config = dict(
    n_layer=16,
    d_model=384,
    head_dim=64,
    activation='tanh_gelu',
    norm_place='pre',
    rope_fraction=0.5,
    parallel_block=False,
    init='trunc',
    init_std_up=0.0337,
    init_std_down=0.00267,
    batch_tokens=65536,
    seq_len=512,
    doc_mask=True,
    train_tokens=357600000,
)
MLP neurons of a small language model. Each row is named by its layer, matrix (up: input weights) and neuron, and shows model dimensions 16-79. Each number is 200 + 40 x the weight over its row's rms, rounded and kept within 0 to 999.
After each neuron's rows, "fires in" lists the words (lower case) most often at its 100 highest values on Wikipedia text that the model never trained on.

L13.up272,148,244,209,254,204,233,173,205,208,241,141,196,194,252,278,247,275,233,190,226,247,262,239,172,181,218,162,167,259,151,182,209,196,263,208,200,283,184,183,192,161,221,235,180,239,176,188,212,170,263,201,156,222,127,205,184,216,110,257,204,254,218,125,225
fires in: "an"

L9.up945,199,154,180,230,174,263,150,211,204,265,210,223,152,230,197,152,172,161,216,232,150,282,210,156,135,130,220,196,186,223,223,176,294,189,126,151,196,175,151,271,154,196,133,236,153,241,259,236,200,209,224,254,166,162,122,186,153,256,266,175,222,172,134,237
fires in: "as", "is", "s"

L9.up506,208,219,192,168,184,211,141,126,176,164,242,204,201,243,218,198,166,221,184,306,239,301,226,217,106,169,241,193,212,186,197,220,226,143,189,159,182,173,227,294,162,174,179,192,195,177,248,171,175,195,148,236,181,207,133,196,159,217,254,196,161,146,174,165
fires in: "is", "was", "a", "of", "s", "are"

L9.up977,180,188,211,247,236,244,176,157,178,229,149,196,194,169,289,213,148,165,255,230,161,188,151,188,180,219,227,147,167,179,209,189,181,293,209,185,201,193,242,157,273,247,171,220,130,181,196,230,222,218,212,229,200,108,84,137,223,210,166,244,194,279,86,162
fires in: "and", "cézanne"

L13.up974,105,199,343,200,213,224,100,187,179,236,195,240,129,169,263,187,176,186,256,194,174,253,192,127,228,188,220,73,213,169,185,161,226,196,166,230,186,209,189,209,177,181,227,147,195,245,161,257,116,181,173,236,200,211,207,210,163,220,200,139,236,265,158,243
fires in: "an"

L2.up117,211,209,223,156,254,223,164,221,183,174,139,192,231,246,213,220,218,189,229,211,192,178,192,186,148,186,220,181,222,264,239,227,210,250,217,178,187,208,216,214,204,215,203,202,147,238,178,119,106,218,149,197,180,247,139,216,158,182,222,209,261,191,234,177
fires in: "details", "medal", "field", "developed", "formed"

L9.up1143,260,187,224,265,175,145,216,194,262,194,207,157,186,299,182,161,225,262,166,204,302,219,178,191,223,174,252,146,147,239,222,160,271,218,306,137,262,152,178,186,208,197,226,203,179,258,168,218,190,194,194,241,176,151,192,224,110,302,187,173,199,212,214,188
fires in: "and", "in"

L13.up1911,188,199,204,228,273,195,247,217,185,217,265,171,209,205,163,201,189,159,239,258,210,171,160,191,236,168,262,181,116,238,104,195,189,297,210,196,180,253,160,174,189,171,209,170,158,208,192,306,170,198,191,211,170,243,137,213,150,229,138,210,211,203,295,178
fires in: "of", "with", "to", "that", "for", "from"

L9.up562,119,194,189,245,212,187,176,195,128,231,127,149,141,188,174,268,158,201,237,284,246,217,188,155,155,136,265,231,192,205,227,200,176,198,192,199,185,221,247,210,237,127,214,231,143,178,187,249,228,168,142,209,146,168,231,156,228,261,222,253,181,189,221,201
fires in: "of", "by", "for", "in", "to", "under"

L13.up1684,182,210,206,274,129,254,263,196,120,173,170,200,222,160,214,214,219,194,195,153,230,165,166,186,228,169,134,147,106,234,138,171,199,251,194,190,165,299,191,208,209,210,213,197,183,208,254,341,227,256,226,271,193,211,189,183,188,221,197,224,235,239,220,156
fires in: "in", "to", "under", "u"

L2.up1051,207,131,177,166,219,226,152,201,241,229,157,173,224,229,228,229,202,246,239,188,229,180,256,177,165,245,210,172,153,192,256,152,148,114,211,137,176,216,260,195,215,222,165,243,211,225,221,162,201,182,178,189,234,184,199,228,222,185,224,224,188,129,180,125
fires in: "been", "larsson", "small"

L13.up1643,168,191,282,207,278,222,57,237,185,169,231,238,215,190,203,156,177,253,228,240,177,225,181,178,159,222,246,178,176,228,192,199,216,172,119,216,229,162,102,212,242,241,271,168,187,198,188,169,216,214,176,216,147,249,196,147,153,164,208,186,191,113,181,184
fires in: "an"

L9.up11,196,184,211,222,157,239,143,149,266,173,191,193,163,164,187,228,231,128,203,197,185,183,205,236,221,199,144,266,233,233,144,226,150,247,235,205,218,231,241,208,221,195,208,130,293,237,143,236,142,210,216,215,155,122,202,133,189,225,192,257,188,153,144,257
fires in: "to", "first", "in", "1", "of"

L9.up1518,212,170,172,164,208,202,184,149,185,189,172,192,205,208,179,180,170,200,227,195,207,164,153,146,242,222,239,235,230,192,244,169,244,242,328,185,186,203,242,192,256,237,205,216,267,235,193,239,183,195,131,183,199,154,145,175,109,251,175,201,166,133,186,143
fires in: "in"

L9.up391,187,153,181,280,206,228,194,176,286,220,168,219,196,146,190,184,218,170,227,199,154,196,122,248,129,214,227,247,118,204,222,205,255,273,159,126,189,249,263,201,167,242,93,181,158,245,256,178,220,160,164,225,208,178,184,204,128,159,217,149,227,141,141,200
fires in: "and", "she", "he", "that", "but"

L9.up1700,212,170,234,268,187,177,215,169,128,252,288,203,157,153,215,237,220,140,196,236,200,189,225,210,150,182,233,176,130,160,187,165,230,223,184,179,172,234,210,161,211,187,119,161,154,282,279,215,198,255,150,249,100,211,149,273,205,216,157,212,176,149,225,214
fires in: "that", "of", "from", "about"

L9.up1842,122,228,175,259,181,225,254,194,193,231,113,195,129,191,170,223,175,185,190,241,276,169,166,206,180,195,198,190,221,185,130,173,181,167,179,165,161,187,194,232,127,228,212,170,189,251,249,185,180,121,241,230,142,194,208,182,226,233,225,206,157,182,178,173
fires in: "to", "of", "in", "following"

L13.up452,108,231,159,153,264,226,90,224,258,180,110,149,99,136,247,203,139,238,179,190,243,254,232,178,205,178,188,226,282,197,249,148,263,221,157,193,224,214,226,277,257,184,279,138,285,207,275,218,200,227,217,119,206,167,232,276,169,175,228,148,230,182,196,238
fires in: "an"

L13.up877,198,198,207,281,189,202,213,189,209,187,188,187,107,195,183,231,290,196,167,302,170,243,217,207,177,220,278,143,286,157,186,109,208,166,226,187,209,196,227,243,199,173,196,200,229,180,149,205,133,214,203,136,244,132,196,292,227,258,140,150,149,141,205,163
fires in: "during", "in", "of", "scored", "at", "awards"

L9.up1381,230,137,258,187,247,302,197,242,211,168,160,204,153,216,230,237,214,203,152,134,176,201,210,153,220,173,202,227,193,164,165,157,220,157,250,171,220,238,257,214,215,213,162,112,264,216,275,202,235,120,221,165,177,188,196,134,235,215,218,214,274,138,190,216
fires in: "of", "in", "on"

L2.up1639,259,155,216,193,183,261,181,196,127,223,231,99,176,260,211,122,180,228,148,160,202,330,189,169,194,232,243,103,191,166,204,230,268,211,203,260,187,194,209,168,279,237,203,140,204,271,171,234,151,226,181,208,246,209,179,182,216,100,171,194,217,159,144,235
fires in: "system", "moved", "move", "morgan", "line"

L13.up1270,225,218,262,223,288,196,186,159,271,146,218,176,211,184,185,196,167,178,231,289,245,161,234,243,198,182,219,143,178,267,165,128,207,200,222,163,178,165,180,185,245,158,263,198,243,190,205,247,152,246,196,207,218,138,133,190,216,269,115,320,113,240,146,179
fires in: "a", "for", "under", "in", "to", "undertook"

L2.up861,261,208,221,212,208,195,258,118,160,130,245,151,118,203,181,182,221,218,196,176,242,225,209,188,107,227,203,193,165,207,171,138,271,201,199,177,180,177,190,190,203,175,245,105,213,208,234,273,182,253,172,190,140,236,247,246,217,210,235,200,143,166,183,171
fires in: "however", "properties", "areas", "component", "pallolitto", "compared"

L13.up873,194,196,212,245,189,186,147,218,139,160,205,172,145,261,204,193,246,215,288,169,211,205,157,188,233,207,189,212,285,203,168,165,235,309,226,195,252,185,202,175,185,186,253,140,145,179,188,156,209,194,204,192,72,120,209,230,227,222,163,157,225,175,206,181
fires in: "an", "to"

L9.up1136,144,194,294,113,224,257,205,195,253,189,192,163,203,247,156,188,173,201,247,236,182,170,247,236,189,204,138,251,195,192,179,182,213,196,289,143,229,114,225,231,248,176,209,171,202,225,143,163,196,165,202,222,142,155,207,182,185,189,186,229,239,225,232,254
fires in: "to"

L13.up1410,238,212,269,205,216,196,210,251,148,185,165,210,177,154,192,159,262,127,282,207,170,192,134,188,210,116,241,217,198,269,156,185,162,178,173,202,176,184,239,211,266,167,233,211,272,263,203,246,191,218,192,204,185,216,230,187,227,275,247,211,217,219,259,215
fires in: "of", "in", "by", "to", "upon"

L13.up520,195,232,193,266,182,127,214,157,169,220,190,171,175,155,170,215,236,218,255,204,241,227,229,167,202,186,226,146,223,254,181,188,149,188,190,227,241,222,290,217,220,160,188,228,195,252,193,247,187,182,221,168,200,229,241,228,186,193,170,254,246,227,168,185
fires in: "in", "on", "from", "syria"

L13.up1199,189,226,168,187,194,282,161,208,265,180,139,189,228,174,211,154,173,194,195,215,184,174,198,194,158,264,153,195,198,194,232,232,159,225,133,105,210,241,177,208,222,91,134,234,194,232,201,147,149,195,191,293,182,170,200,191,97,206,285,174,178,163,152,268
fires in: "to", "could", "would", "ll", "can", "we"

L13.up973,176,159,217,223,189,249,182,184,140,269,139,277,180,202,264,189,231,203,246,169,151,219,189,192,209,209,232,208,160,207,168,232,135,248,174,208,227,263,170,204,177,233,226,153,198,206,229,278,169,181,174,234,128,200,172,240,181,194,205,159,218,166,200,161
fires in: "an", "i", "to", "and", "so", "quite"

L9.up764,255,233,213,197,211,232,189,246,199,222,179,175,192,210,211,200,124,247,294,205,223,183,178,189,208,224,239,176,217,154,175,196,200,218,296,169,288,194,239,210,256,175,221,181,237,235,131,180,134,169,167,217,185,149,214,193,149,200,211,143,263,259,177,250
fires in: "the", "to", "not"

L13.up233,196,184,224,222,276,215,223,222,177,138,206,162,171,121,198,209,205,228,179,263,268,158,107,217,228,143,230,123,192,267,158,190,139,230,191,243,134,203,161,247,256,144,192,171,211,193,162,252,204,235,206,179,130,185,133,205,266,267,171,199,226,224,173,95
fires in: "between", "to", "over", "around", "about", "in"

L9.up848,211,206,246,185,174,256,146,175,167,259,232,200,220,179,214,224,115,215,232,213,217,295,217,172,232,189,261,211,188,189,209,191,265,230,226,177,148,203,160,267,246,224,180,204,209,200,223,174,219,178,196,171,239,182,152,195,166,316,190,227,231,152,94,171
fires in: "the", "medal", "s", "is"

L13.up1209,186,186,244,146,171,246,143,184,131,231,199,207,216,177,190,245,221,166,194,266,235,187,218,195,104,224,258,221,197,150,165,127,258,230,166,222,235,218,222,244,172,217,134,118,290,233,242,227,171,198,196,157,228,247,184,215,160,177,212,238,192,144,168,241
fires in: "for", "a", "is", "university", "and"

L2.up1127,237,187,200,200,160,231,193,142,199,171,164,194,175,214,195,215,189,190,186,226,187,237,152,100,153,185,253,180,249,207,187,222,159,181,244,177,162,189,221,155,198,194,218,158,270,214,219,203,226,171,247,213,203,152,236,184,211,278,175,194,143,168,157,185
fires in: "place", "significant", "site", "goal", "dissidence", "sites"

L9.up555,183,223,244,178,227,241,240,231,148,257,144,227,165,250,161,217,187,161,144,230,175,212,177,185,202,248,190,194,136,190,210,242,263,185,143,183,169,226,128,121,202,153,114,165,155,228,182,218,219,176,199,233,109,247,178,140,260,191,226,213,193,196,214,157
fires in: "of", "for", "by", "15", "to"

L9.up184,281,179,195,186,239,180,179,254,213,194,183,202,111,164,191,238,217,178,230,242,213,196,209,209,211,213,272,199,180,243,168,131,204,249,257,181,191,202,235,236,198,224,213,143,247,179,154,266,125,237,197,182,169,189,250,282,190,218,141,251,207,213,183,217
fires in: "of", "for", "or", "in"

L9.up345,257,160,152,160,229,234,255,196,214,221,138,106,195,213,181,222,178,236,231,253,191,177,198,195,139,224,178,199,184,195,225,278,210,189,226,175,248,210,163,292,224,127,228,186,211,237,146,232,202,261,233,227,178,176,256,175,107,183,144,231,250,208,219,228
fires in: "to", "ave"

L13.up1246,243,183,173,237,182,171,181,79,197,194,191,178,203,143,230,234,218,216,230,214,190,221,248,217,173,129,254,205,171,247,112,210,182,194,157,152,222,152,189,180,169,227,120,180,180,201,298,153,124,218,124,213,199,170,202,230,155,200,216,158,165,160,214,230
fires in: "it", "which", "he", "she"